{
  "n_layer": 14,
  "d_model": 640,
  "n_head": 8,
  "n_kv_head": 8,
  "head_dim": 128,
  "d_mlp": 2560,
  "vocab_size": 8192,
  "activation": "gelu",
  "norm": "layernorm",
  "norm_place": "post",
  "norm_eps": 1e-05,
  "positions": "learned",
  "qk_norm": false,
  "attn_scale": 0.0884,
  "bias": "all",
  "tie_embeddings": true,
  "parallel_block": false,
  "init": "normal",
  "init_std_qkv": 0.0278,
  "init_std_o": 0.0278,
  "init_std_up": 0.0278,
  "init_std_down": 0.0278,
  "optimizer": "muon_variant",
  "lr": 0.0063,
  "lr_mult_qkv": 0.5,
  "lr_mult_down": 1.5,
  "beta1": 0.9,
  "lr_head": 0.0053,
  "warmup_steps": 200,
  "schedule": "wsd",
  "decay_fraction": 1.0,
  "decay_shape": "pow",
  "final_lr_fraction": 0.0,
  "batch_tokens": 131072,
  "seq_len": 1024,
  "doc_mask": true,
  "train_tokens": 900600000,
  "steps": 6872,
  "dataset": "wikipedia_en"
}
MLP neurons of a small language model. Each row is named by its layer, matrix (up: input weights) and neuron, and shows model dimensions 16-79. Each number is 128 + 32 x the weight over its row's rms, rounded and kept within 0 to 255.
A block is one neuron, or neurons of one layer that tend to fire together. After each block is what it responds to, as a language model described it from the Wikipedia text at the highest values.

L8.up467 [156 124 211  82 167 108 119 143 153 123  51 148 174 102  73 151 163 110 132 126 156 187 113  95 208 191  99 163 141 140 125 117 172  84 162 126 184 150 140  99 140 135 170 126 118 172 132 234 152 132 140  68  90 110 155 136 134  79 161 146 109 156 127 162]
L8.up895 [176  93 122 154 162  65 127  93 163 134 122  96  96 146 182 150 142 148 122 109 140 149  81 107  92 182 127 144 167  91 109 146  96  63 134 108 169 122 145 153  95 138 178 113  55 137 117 132 105 132 134 112 106 112 107 136 147 135 157 143 129 111 156  91]
L8.up2136 [146 119 110 158 129  77 136  97  74  90 102 138 131 109 115 131 128 110 113 127 167 139 151 181 142  88 116 149 157 164  92 123 134  95 108 135 124  90 164 150 125 159  96  81 168 139 163 102 131  94 169 104 127  79 146 151 111  90 106 115 130 130 191  62]
L8.up2444 [123 173 139 118 149  71 147 137 110 135 144  90 126 100 140 140 136  80 112 169  68 136 115  30 122 158 174 117 161 154 107 130 167 132 151 152 137  81 147 110 122 137 131  91  89 144 100 121 177 132  95  87 150 151 127 181 165 129 143 127 136 142 126 167]
Relative clause openers. Relative pronouns opening a clause that modifies the preceding noun, mostly after a comma, such as which, who, that (", which was").

L6.up44 [161 133 136 132  87 186 175 138 172 104 104 148 153 192 132 143 172 109 157 142 161  83 102  83 123 155 160  93 117 110 157 127 123  64 179 170 132 181  83 202 110 107  66 128 115 102 122 140  78 114 117 132 163 113 105  96 121 108 117  94 153 109 143 147]
L6.up482 [156  99 130 148 187  98 135  83 136 182 120 112 154 155  97 158  82 101 158 131 141  99 113  98 173 102 117 159 128 125 205  89 200 138  95 172 150 130 106 178 140 116 128  98 131 108 147 141 119 151 102 111 133 133 148 169 118 122 143  78 115 110 139  46]
L6.up531 [146 164 113 132  80 135 181  71  96 113 119 130  83 112 181 169  95 190 173 142 103 116 210 170 149 141 109 128  94 111 161 113 144 176 139 117 133 192 176 139 158 100 162 121 140 119 126 101  97 122 116 100 175 140 144 116 119 125 158  94 150 137 131 170]
L6.up575 [143 143 148  85 148 172 156 163 159 161 101 157 115  79  97 138 122 141 101 156 160 163 109 180 131 145 127 167 126 150 130 138 131 171 107 163 163 147 142 127 157 112 124  95 157 120 156  94 159  81 119  95 178 189 118  93 147 146 107 139  85 112 125 125]
L6.up717 [ 71 207 118 121  93 153 179 133 152 117 157 115 206 149 146  97 129 163 155 103  76  99 137 147  89 102 167 137 119 188 113 105 122 162 184 136 125 154 130 129 154 158 104 178 140 146 159 170 149  98 137 161 169 134 157  86 108 210 181 155 170 182 127 156]
L6.up746 [138 159 115 140  79 160 132 145  98 132  76  89 139 165 136 122 110 110 159 112 126 204 134 130 124 117  96 142 142  77 117 150 130 185 152 124 144 161 128 182 107  93 131 148 175 127 110  98 122 133 151  82 109 134  96 179 102 102 136 124 106 205 114 138]
L6.up1060 [115 147 180 123 131 110 104 104 126 207 116 136  95 102  96  99 117 110 171 136 146 147 157 105  92 133 152 147 138 134  97 139 114 157 145 142 106  90 180 110 117 115 178 173  87 193 129 142 151 125 164 145 115 158 135 121 163 165 111 187 159 127  72 151]
L6.up1091 [127  88 143  99 207 155 140  95 104 115  80 125 154 124 109 133 120  61 164 165 100 175 102 147 130 120 142 177 201 153 107 122  74 136  96 139  97 229 164 137 188 101 154  96 133 110 152 169 129 145 142 126 105 125 115 153  95 146  95  98 138 116  87 142]
L6.up1462 [176 101 129 123 155 138 142 183  93  52 129  78 121 128 115 100  91 158 107 106  97  99 104 130 141 151 126 146 119 101  58 106 113 145  95 106 166 116 116 146 167 104  93 119  94 142  88  75  76 155 178 121 150 170 153 134 167 169 156  87 143 144  93 128]
L6.up1626 [198  85 154 122 104 131  93  80 144  67 150  96 104 192 169 143 111 117 104 129 121 103 173 112  94  91 120 141 152 118 170  86 118 135 135  94  46 151  68 154 143 147 117 149 183 157  67 123 133 119 138  90 154 116 117 135 121 168  88 135 146 102 196 108]
L6.up1732 [143 112 119 102  59  78 112  82 157  51 161 143 138 103  77 104 104 109 137 149  95 149 132 127 156 197 131 127 172  86 107 131 108 162  96 147 136 125 101 165 153 128 164 109 128 126 148 198 122 130 173 121 133 138 167 140 139 212 133 156 103  89 113 115]
L6.up1749 [143 141 115  79 146 120 155  50 143 177 122 127 131  58  98 118 103 141 161 112 140 114 176 151 110 124 117  90  69 116 119 101  69 109 115  78 124 125  78 103 160 159  92 131 105  96 132 154 139 143 108  49 133 188 126 130 148 162 128 108 148 176  98  75]
L6.up1956 [116 117 138 154 143 167 145 147 167 162 103  93 197 101  66  89 112  99 147 147 141 124  50 186 137 115  77 207 175 141 124 178  88 115 155 100 156 162 125 138 156 198 146  68  98 136 166 172  89 145 167  98 147 107 136 128 101 123 149 127 154 208  81 193]
L6.up2039 [108 116 105  82 118 127 109 149 127 136 141 133 119 118 105 110 118 126 117 176 137  69 144  90 179 100 125 130 142 193 102  65 115 127 159 155  66 145  73 153 124 185 121  54 131  91 119 142 147 190 108 188 132 134 163 106  98 182 153  75 101 183 171 117]
L6.up2257 [160 127 125 121  68 167 163 146 138 197  83  65 169 136 108 117 193 108 169 131 105 198  81  87 137  93  82 114 106 129 159 149  65 105 113 109 149 148 161 126 108 130 130 143 120 122 164 133  68 140 108 123 178 100 154 137 196 107 119 121 123 144 125 125]
L6.up2278 [127 174 146 140 199 128 136 138 185 120 109 139 132 150  95 120 130 113 176 170 170 114 133 179 127 157 153 102 115 206 138  43 147 106  58 136 159 175 129  92 150 137  95 115 173 124 118 158 109 134  99  86 124 134 138  68 141 159 127 118 118 116 143 143]
Line break after section headings. Newline tokens that directly follow a wiki section heading such as ==Reception==, ===2000 census=== or ==Awards==, marking where section body text or a table begins.

L11.up225 [146 141 102 139 119 121 169 156 126 145 158 105 103 132 146 126 150 196 119 125 110 130 147 207  84 150 130  90 126 182 121 128 141 114  94 128 175 133 154 134 132  92  80  71 113 118 103  79 120 144 139 125 128 140 109  81 143  81 132  93 115 150 159 108]
Relative which, clause-ending nouns. Mostly the relative pronoun which after a comma or preposition (with which, some of which), plus nouns ending a clause, such as war, career, system.

L6.up184 [133 139 173 106 148 126 184 161 160 115  98 126 126  91 131 135 127  99 105 166 128  74 130  84 124 142  95 100 124 172 112  85 151 103  88  79 117 124  76 129 115 148 148 147  77 161  84 144 112 139 116 154 153 136 157 131 108  83 138  70 141 101 135 184]
L6.up521 [189  99 108 138 121 100 124 185 123 119  85  89 100  88 160 104 155 135 169 139 201 132 208 142 108 183  92 131 129 115 144 161 133 105  87 190  92 120 123 136 170 136  77  84 164 100 120 145 174 128 164 147 130 107 160 124 123  77 129 115 110  99 169  75]
L6.up532 [107 152 136  87 171  77  90  53 153 107  88 172 165 151 121  42 169 144  59 138 199 111 111 138 132 142 179  84 109 174  79 148 123 104 112 113  95 142 122 129 129 153  90 189 147 144 108  89 110 121 146 128 100 134 109 195 154 133 170 136 157 112 143 166]
L6.up621 [125 174  40  51 137 138 144 131 167 119 111 180 136 140 133 129  74  29 108 198 157 157 148 117 162 222 143  56 177 159 151 121 143 127 130 112 130 150 141 127 140 109 111 152  93 140 149 128 137  82 148 115 137 114 171 128 106 114 115 127 157 144 174 167]
L6.up912 [151 127  77 101 107  38  90 122 132 165 116  80 121  99 150 135 102 122 108  98 183  98 130  85 128 123  85 160 144 184 128 117 141 137 101 148  92 148 153 175 120  33 155 162 121 125  99 117 115 188 137 101 163 154 134  83 118 104 213 123 108 151  84 126]
L6.up941 [114  99 149 144 136 155 211  81 145  40 100 119 130 100 144 116 184 187 111 156 146 102 131 142 175 165 126 104 131 120 157  94 172  59 132 127 173 157 154 145 162 118  86  91 151 178 120 135 117 121 108 132  93  74  83 189 123  77 132  97 144  55  84 122]
L6.up1081 [114 160 145 155 120 213 106  81  65 106  56 182 126 165 121 137 119 136  80 113 141 131  89 109 103 153  81 127 130 136 116 153 144 154 158 157 126  81 137 138 138 169 113 173 167 115  95 115 115 121 144 144  95 127 146 154 120 128 172 145 167 177 135  84]
L6.up1321 [176 139 133  88 109 159 104 128  93 132 146  75 154  78 118 151  94 161 176 150 106 118 162 169 132 101 139 193 161 106 110 108 121  58 140 142  96 100 156 171 128 144  94 169 116 161 128 141 113 101 174 171  86 153 112 153 110  97 126 122 136 143 117 154]
L6.up1465 [105 162  91 160 113  96 139 122  95  98 163 167 102 101 125 137  92  96 127 140 118 111 122  77 137 211 146  92 161 155 107  99  95 128 146 102  89  63 155  73 128 110 121 153 128 149 107  92  81 131 136 153  55 135  69  70 138  96 161 157 107 147 191 143]
L6.up1530 [ 91 148 102  99 118 143 129 120 175 124 148 157 152 165  90 169 129 106  88 126 190 103 172  70 114  70  92 142 119  93 154 109 146 124 157 145  64  83 138  96 155 103 114 161  89 182 135  98 104 153 158 125  78 119  65 168  99 145 140 112 153 146  69 101]
L6.up1605 [ 73 170  47 157 116 129 120 128 159 132 127 159  60  72 145  94 156  92 119 193 145 177 127 145 159 172 152 113 121 135 153 130 137 132  66  98 146 149 117 114 135 180  86 144 114 136 133 137 169 124  82  75 131 107 165 124 165 110  90 129 134  73 165 158]
L6.up1655 [ 86 106 143 108 140 100 101 154 120 215 129 104 162 109 132 176 135 107  63 130 141  84  62 162 187 117  86 116 129 109 214  72 146 114 112 103 139 140 128 108  71 113 142 107  74 109 134 129 120 116 134 180 143 103 152 133 148  96 157 113  93  98  78 112]
L6.up2056 [184 178 148  87 164 136  99 111 134 118 162  73 128  86 147 139  43 145  94 126 134  95 105 149 150 144 164 149 124 113 147  62 118 164 127 157 130  91 113 149 137 158 120 114 117 171 189 134 146 169 162 157 135  88 132 124 163 173 107  95 110 133  96 137]
L6.up2165 [138 134 118 189 140  83 121 165 121 104  21  87 105 145  92 118 160 112 121 112 127 135 131 139 143 123 151  95 139 180  82 110 139 104  54  74 118 120 138  95 118 129 140 128 113 150  78 130 131 133 134  93 103 139  99 117 125 130 149 172  91 146 131 144]
L6.up2198 [ 89 146  91 103 131  70 156 130 136 136  62 114 162 136 129  82 179 153  92 130 184 113  87 107 108 147 150 122 158 199 114 122 170 147  91  56 116 191  63  95 136 187 142  96 120 148 140  88 137 170  68 130 120 133 135 136 154 124 147 117  68 123 145 115]
L6.up2552 [ 98 101  94 113 147 131 135 120 105 192 154 122 117 144 117 116 118  89 123 146 120  98 190 130  79 118 140 143 126 201 190 131 198 122 130 133 162 124 112 116  86 160  77 103 118 150 135 136 146 111 152 200 134  83  80 193 102 122 114 125 144 119 140 117]
Relative pronouns after nouns. Relative pronouns opening a relative clause after a noun phrase, usually following a comma, such as which, who, whom, where, that.

L11.up684 [159 105 174  97 220  72 178 140 122 132  80 157 118 127 115  95 123 163 109  85 158 168 120 168 155 158 155  93  96 127 112 162 113 153 149 120 151 121 116 135 142 111 104 138 195 114 116 168 108 164 138  83 105 176 220  70 130 116 135 120 112 155 164 175]
Section-break newlines. Line breaks right after wiki section headings (==Music==, ===Guest===), captions or table rows, just before new section text, lists or subsections.

L8.up1018 [137  85  81 111 104 123 192 101  47  47 152 166 126 112  94 131 160 114 137 197 161 166 119 160 177 185 137 123 130 142 127 108 151 123 101 134  93  91  85 153 112 108 101  73 167  99 143 126  90 153 118 125 136 137 125  99 151 147 147  83 181 140 197 102]
L8.up1719 [162 187 116 144 124 129 154 119 126 142 149 159 129  92 109 209  77 128 143 101 151 124 139  78 134  85 117 113 226 129  76  89 117 159 124 205  95 152  94 150 122  75  95 152 132 111  94 147 101 166 182 157 113 119 190 119  77  55 122 131 178 151 179  94]
L8.up1843 [ 92  85 149 164 149 156 129 127 149 132 110 124 194 137 174 166 137  87 138 153  82  91 121 115 177 114 123  88 172  56  99 110 237 143 154 133 108 128  88 190  86 121 124  78 153 143 144 197 149 115 107 132 103 152 126  99 151 144 197 134 156 113 136 127]
L8.up1984 [119 174 125 194 106 186 137  61 193 112 130 103 116  84 122 105 137 105 119 145  89 118 113 208 101  97 157 114 142  91 121 140  97  86 134 133 169 118 155 136 233 143 113  72 123 123 109 147 119 139 216 158 158 160 115  89 103 105 132 146 112 124 151 160]
Paragraph-break newlines. Line breaks (mostly double) that end a paragraph after a period in Wikipedia articles, before a new paragraph or == section heading ==.